{
  "n_kv_head": 9,
  "head_dim": 64,
  "extras": ["capped logits"],
  "optimizer": "muon_variant"
}
MLP neurons of a small language model. Each row is named by its layer, matrix (gate and up: input weights) and neuron, and shows model dimensions 192-447. Each number is 128 + 24 x the weight over its row's rms, rounded and kept within 0 to 255. Numbers have three digits each. A neuron's up and down rows have the sign that makes its largest values positive.
After each neuron's rows, "fires on" lists the tokens most often at its 100 highest values on Wikipedia text that the model never trained on.

L2.gate40:127126146117090141149144127120160121128087119075129058185153123126133110124143132106114079121132102152132117101092132104142145093129175176100155132145170107157104139141120140135101114142139071129087134112123144154127097135117160095179119118149160129184088137112117110145141118107101153131145166104139129161161111127101125142129141135180110087146127145197176132092114132122113133090155128095102116093165077107176061111134158148141146124135139147100152141145108140113096147115158159156111137106090108126104102130113108136125137132160114139142107083112080172149070103130131169145138123110163127127106114133073102152149145103158127115138113090159122132168143154134134074131175108140098121118141200107144140157128133115137135110107115101134128099143128110106174099134115165
L2.up40:125131159167101080113114094144154150094125112099166098127121105159158091117123151152153115163144135165151124122120124137156127127122114135107128106145104154172134144121142124138124131106147134139113152118032159161167130138112097096164113113112152129169106119102131105127130128117096129128100179124118146146140104130078125191087153118182159116185143118146170126138128074179134111155136153100104114175118142129127145137122124135157155148103121096108106151098124094116140143112128104138125161092091112099116122138108112107142144152137181126119129163114144106152097090131137144139113118098128136184140132173084142150129146140147106118159069123108093078133123135137162146183139122099117113117128149109098142124155122127112112118138153109101072093117118113084150110104129143
fires on: "y", "m", "da", "G", "hi"

L3.gate1029:134132165122154166112096139157194111170152106083108112138133159169112116103131117097111140148084151124131136151118091134117131149132158108134133096138119120134113129105156091144149153141149069125133133108119065140101122096156104175131139121136133160122140171129124113097139112111169108142116057096145129095128150164123161126113133117106118091146100144078142123124078108106149138143143139133121118141114104125180140167128151141106141125122158106088081108118136101090152105132127126149112119135117147097148108139137126133165124142103115134145098131145169112138123111150105155108144120134174121082128154152110161153130112140134155168077124087100089142138139162103124091084117142091088114118133112138128110155162086177177110095142112145142089146120137154138160161155121146
L3.up1029:124128119089154139139104120148126159149108170135155090117124096158136152107132093148144075170130138178119137152121096117109108121134109103090099153137119059109122112177137121140166161082145125133146138107146152138126092117092153097119113119088108135133080144103141151150150204083125145125144125151160082176118133121150106152167128133159139135179102131119132162151109139133148110137117133174076134119157146067171135158159162123141098089132126113112100126103122080141121147103170171094108118152119117145088131144129131191141133093121118135121133117174137113122103100132113117126146134116122098142107173118139166169107192105130125116174159152140123118115131131168140124125126172075120079165140145128149115133133137140109122108139123071132142145087142082130129139140088136
fires on: "\n\n", "\n"

L3.gate894:099155092120137129115124141169108119163118210113168075124101115180078177167103117150122101095168139063113151107098118138096106134119147147146105123139124133129161093123136109134091148117166151128109115105139130103185208146158146138135145129132156109138195154136127096141096154178127102141122098136115136125169128131108137104123095133129129131097117116074111129097120116119159094128115083116153121156127139135133153133150077147097101066140099147163120110105137122131148142100133147121154151130137085119117110136144150137125124143150089113083124083121102135116071138127132139126111148139122081091140127123109113114172100126101130154122129164134143137095135115161161120108193075127109149072126081109144132140138139124113100168158100126126158090097093138086145156148128146
L3.up894:138106087188103102138137155151156151104092127098124145132138118144127158143171099133145149148136103075105131123142144146123099126109133157148121117216112139092106117172144122111127118106133129086114110115138135113121128113110136119118116118121111150154164106144143123150130143160136135152135146193136140150115108140127098096117147107137112087138139119136141109144156118127140090153178143093115119130156126157130117094143101117103161119123118132131153089163113107136092105148127114102131159160145103127126125124132124171129142098128104134148136132163131125128124106133104110122137135145153143126119110117144120087171122130125124181182126137133162119140104102095163166137185159133104141093097140106123155176141107165144148148126080140179161092135081100111166142122122120
fires on: ",", " by"

L4.gate86:127106128124128132151140142164159119162141142119099122159146124100104180125094140144126080141155131127098139146094103162143116158088148128135074098101139082111094081122174116136121112146146122137103125147117188094135165135122158151173158114110175119113071121124113140126160146194124156138137131175120144120145114107126142142144120152095104133115127146101114133123126086131122121112109105143095133150120172126127107086186177133135160086133154127161174172124095111095144127182137167099127133123133131098084141134083129115132136119113113134155084080122136142142111138107132100068112131107175144120121142126153146132118161161149131132132154151181156112088112149126137123120142106137123154109128131133133101095103165123128115100094123122172146125112140143154126162112096118
L4.up86:136157135139184146077141114115087139067127151121130153156091122129074107150120125171158117147115114122073127137096144162113170118106172147153136173111142123122118146099157112142130095129126116127135114132091146138086112118142177177106101106090121116148137157107153152147104128147090110122154106129127185131148172124110106091148111149111128132127121137129161139140145106151149105162131156109161107165122144120111135137128146147094107163099124133145138130114141125129112141135169155103135130142166104105115158133100138135100148087089128151116146142104181125159151184112100163106105171104156138108133131127151150095124087123111109089124145120153145140183137122161163129128129105118154122124129153133105192175128113118143122156195112128130188129130114133127152109131137147
fires on: ",", " from", " manager", " head", " president", ";"

L4.gate548:139095153105153155090121113155144118102116148141131089113131128098146140124128142094128146141123103120131139171159177137131107105149139150122136152133126150134089130126116136147091132145082208162152094126106176150099120106164140151151145116116149111144110102144119178146198162118128147147135093134105133092094168150171145165129154160134148172131076117125169130181127134154140121091127149134101156121084125112157086112142135137129117156130108120102106105090120160117129140144111146136102118100136139100152108102099143155107149177111122101117151126129098137110098143102161092134110092104088140139153125136173134086147124160119136120147100136146131155101106131166137105113105116121141108101153108137153113174134152097146116120151096157140129168131117117177142143119148142
L4.up548:109119156144096125089075101172098124081112165112128095088137133100131150146130129122124131143107076137098125104178109133129129178117122152091125135124107144157128130128076160165108124138089183131137106122126146154091155101132119177124156102120131131157131104127116133167148099122126184144099134134095134104117180118161126100153109132168182154128075159154147145093135137128115138142129178104138088122135132127147133139078153140124147104088105122143128115107141141106122112158143141144121135119168134132129108115104108146088137142140092101095167173158107131072130146139115155157090119118128117146123142130156090122126110151067115101116081128142118128123140121092081117162092131139131078079115089115126204140132117148095119154091165155156167156098136112152137154117139118
fires on: " |", "=", " as", " of", " by", "\n "

L2.gate1253:102132114083119106134118114097171187131090114133162125171146135117109096082160147150101130109160091120119088148103100145126104167122099091113049130125134104109128156099152072104083126111079130162110151094149153130133109143115066129105131138098115136120089105151119092095167163124113138116161133139163111120085085125110103156105136137125126081109140151120134077143117127136125107088142097124174147155155098147107094119091114130120141121114155121082117128100179140143163133127099158161170135113177119145146081112093167137151114140148171134106116098073094136144114144150126133121143134125096102181110152158121147114131129105069140096150127139133114164144131117157139107160118151107091121135110132128092110136112119112075144139163099133110115153163135107148124122138117123
L2.up1253:167137111147154110133160121141153195173104146094157147087143127113125103125108116145123135153134086099155129149113167135117096158138111122112121126130092123119134180163129083099108154134137132113107146109168131138110132127138116193139139130117134106145139157131084106140134155103140138131139151168105120132062107179136138164127178148136109113150142113142123126129144129087100099153145110119123125118148100156115112153115113144082172133182147109134129152138117147138081155136150086108119157112150132124128128090109113161195141083110169121121124084171148132139099126118143128107110147134175138063131126122137129104146155124161070101143198112150110098098092120162161129133142076127105131106133179182126147154135091114105128140119143110120077095166125150089071107123134121
fires on: "y", "pl", "r", "ight", "ance", "ail"

L4.gate1291:133139154131129105146103137192125155144126092108141136114081142142080128151146104088145137123111118156147139143104140118143123131178126104134200127170106120119121114136150138133123142148125105115127118115112123143091088127091097147161130089118154144126130110113180125093196083127148111135162123092123099091132138098113141123103146106151087133163099110138125147152128135132126156123110092139143091137113153104162182162124119135132153121128128135152150067154123094151098148158136133103141154188127099142139130131123189153093131115124112144135144158145122106166119107122091127122117131175188104110111150100139116098155120105138088187199102149138108141094120103064105106111121120103131151112069118164119166124119119169144111120098124120144113144125135124152143104119146117
L4.up1291:144115131103131148169138119165109141137166123119094115126134154138119121134134135153112116100122119135114127109146122092117126090124127148137115094142172113159118136154099128139136137120158164144129121115128115113105108115069129099112125136149122108114136120086139150113145144101133183112132153163174141136131108138129133081108096113140149130137123158145113108168108149137096110108112120135182134112093174124171102128129125099094161140104068116115140069123119095134114186115169131115106098157120107127109110131163158113170153139171087178143102145119112122121080116143151121125176103123178128128124132131112136104110089148112115136134134108141137168135118117140150115127083127137141120143151138135139170148102107153115153082120087139134127129089123124118168106151145129
fires on: " of", " by", " in", " (", "\n", " directed"

L2.gate1158:092125088150152108079137109089131131116112142147143117149109109105121158110136099104123139130127135132135173143107169079145189122078144138115120181127096131135114128124114132129093125171165099102131111124123099105145105153140108116118124130101170090129150139110141146136113158151119150112102134120113160131142192130113131121155135160109116151148076155164165132119119115150124108112117131196104141127113129108160128096137118098084163149132114139088103129160128184160167113104130159133128149176109148154125121133129079131124097124075089109100097131145086118153154099134179139115161109150107117145142117119148120123169099146130163140123141145155119137125046151124137178130127158093107159093137076049159083111113161100110115131139101188112134132147118130128106143111126134
L2.up1158:105134091162097151141097099128113121139073115103182103120142118132120170143122127133139101128136127118112192108125147058161127084081151133133141173140091140142129144132114157141117139119137097160141121122111136089132143148140137140093148159122164078157164128099115156125138118115143146120118142181074142104141127134118113106135105152131126158164131115131131100129167100153119112136111106174102125122154136110131132080141167129115146123107134164132137112131137145159141127162165165126125116152120155178071101149104132157106097127137091132139099092112111147117161096093169104124154117120162128159151116101129110080151111129119144136142136120153097156137098165167136178120130153120153122110134128070146121125141169074115136134136119160132144151118101122127130125147163147
fires on: "=", " also", "The", " as", "–"

L3.gate181:125084123152093163085106133147118136166130118095131087127113148075131111136107134104123130121142134124137113152126128144148123135169159146121133115129143077168108094104123104127134141108066127157136145092103135133145109103093124140127126126092143068123102128147132172159167128130153117156166125100147127143113117138122131137138158166127123137130095134137122137143121106148142134149117124165142116118130108125154101192171154110126134150094155144136118154114112118124130132110109153139127141157103137108151121143078133154179107113157119135128134134140103123117169143138077139079141147123119135123094112129107109152126126153155103110165142128099157148120152121133129168159168154127107099091119136158127161076161126140114116094103142153075137135103107108148144124146138143
L3.up181:133128089155154133114132151114140166134171136147128142128134121094167113112122146114146156152125068094115137143095085173167135144086131153149104158166135145183100111125126133106110089130125142098116158168159124184138149082148091172097151092101146116131140134167170149166160115106117094113119101123147135126111086179123134130138101176096141135123109118126134138134121168150165113121097084139126121097113135126122104128159171156080122153075125156154160130122104181123105110131137154130175133144136119130137087118105139163103166139162100130129112129131076130131122137112135139139123135128127139148100133139165114143167083145133096120128086151126123113113153123078160127132147164130125118149122140122155140114144110152134109136115123138113127138139117115180119150169123151
fires on: "\"", " (", " |", ")", "\n ", "\n"

L3.gate1071:167149147128138156154123135101153099088129149144108131143114083155146129120097093122104144136086166107127149144123079124117108151116118124095168148160107104104095128128163089157085126154138150162161122142166139121104116086109173111136124125140134108114109135116132152142145158110131103087110102162127111132102118120156118175113114114128122101185129139149162152143093175142084092127187126154148134112124115078109135121116093147142155157131143168101144088087125116152173100126101143107149112084105151132127143131078124125159123160104148084106081133121095131117127129117134107100131123134166115132105147137090139117108115151160096127155149134113132146127136109160137140148143136144121115152129132147122081163138163136114127118140094118104131152140111157115123119129134097
L3.up1071:098162204126130170157089140121117116126103092112138132124124106149173164117130133125149127123105163130133188117134106123142151086123130101107144128109154116128076124133114099150120106151144146160104114156135178108134125145075130144140150122122092106108118096112115140149121110082092123153171156136135143127086156130150168112102106135107168117172137138146141154125144100160165144125169135131161119148078084134117149125102132160158146121148116120157104088111131113146152158182146169098136096096153121162070158158075103125136094164127120133100107144109111121131078132096111122095115128153146133127110133151102151180128104132119118087136120137105096191084112095141150123123098124118152153135116146114170132113117143102119104114083150163097158123156154149081128135147121129
fires on: " as", " |", " character", "ice", "ed", " portray"

L4.gate444:177117114141166142116130129117153136177095128107128154119150121149103071183141143180147125151116118153113117134108102127124122152112163135120118128147119132124129116125125099112098103101120165128104172153126189092141155144123079145152102148125155141100167167133116178099139152153120145094092144130120109139109121125132138136127128136145105141130150070117067106100100096143156122131086091093149112128142136172141097115112203138148104105138136110141142173125117104122109174137086136126092075115109106103074138123160140132101118094155165107134155115144137110118130130100123152149139093135136109097128175126101088095108109111126134211171131163125111118139084143177109147112140084125116093138166116100140156138105158131149130107094119135126155119115127141145124162140134151
L4.up444:156144110165153099129134123098134096172093117118075123158119131137127131135173103106132126127120086141091121155161116110113115137138111153129102114161130120121110101107136122123147125105130172158103120077128148153116143142141121081109104142144093134137114129148098088122119098146146135143169130139139131152104094104074072117148155125148129093120128144148097143130141166081129122134137134143101146116118145129116138137111122098125122118162128171086127155126136149132108177171126098145111133116131143112113144119176129110160183122126122155153159135125126111113107125167087108128160109106118167125084116119164091115200150127131142192102108159115132136137134133126155123114100158115080149180149096112137146126135178094162073157111091100103117152146136115121126142133084077
fires on: ",", " by", " stra", " Stra"

L2.gate1474:173121157113131136126114151113114115127140151129130114137165117129169105141126120152106099122109152117166127104163133120131151115147182144140085107107080160127110116097136149117095120142103183140156106095116139107126100116143152108120095131170124151130166092106136151123172200135097121088177138158168158160096129122142147148127141151122051143132130144120131116131128169151168148077147123135122162110113167132129131153116142125087190130128097091119170112117109173136155128089148165129126134141124090119101110125154166123122159168089127132125108142135104161174125076121125112152124127155108090169149125132144086119134105140149150173155142090107161129125097100073110146145146104148077122131092120115118137131139108133123143135128138132124148127116176112160144111115132141
L2.up1474:138130121138148163136101111136145079111136144165093114115151108137170132075138146149098086117118135123151109133168142114141117117155195122087118112130087130134121123107110098136099141077153161155113100093086145110133113085172133135118112130160170128113137079132122117117143144096117158124143098135091148128128141120169151113144132115151137133133108121113126101132153121120209124115086119095165143155127164121131154129073139133083144159116119138114164130143146130151116167126120146108117121107114151135132103117141131136142135142100156114101145154127166144190147117081120126165136170136182120073171131145138103128138097159099105133145112176109118168122111120105161106120111109154096111139129148107134153123156109159105190131120129155157169153154161150146146104125091123
fires on: " |", " by", "ator", "ander", "ective", ":"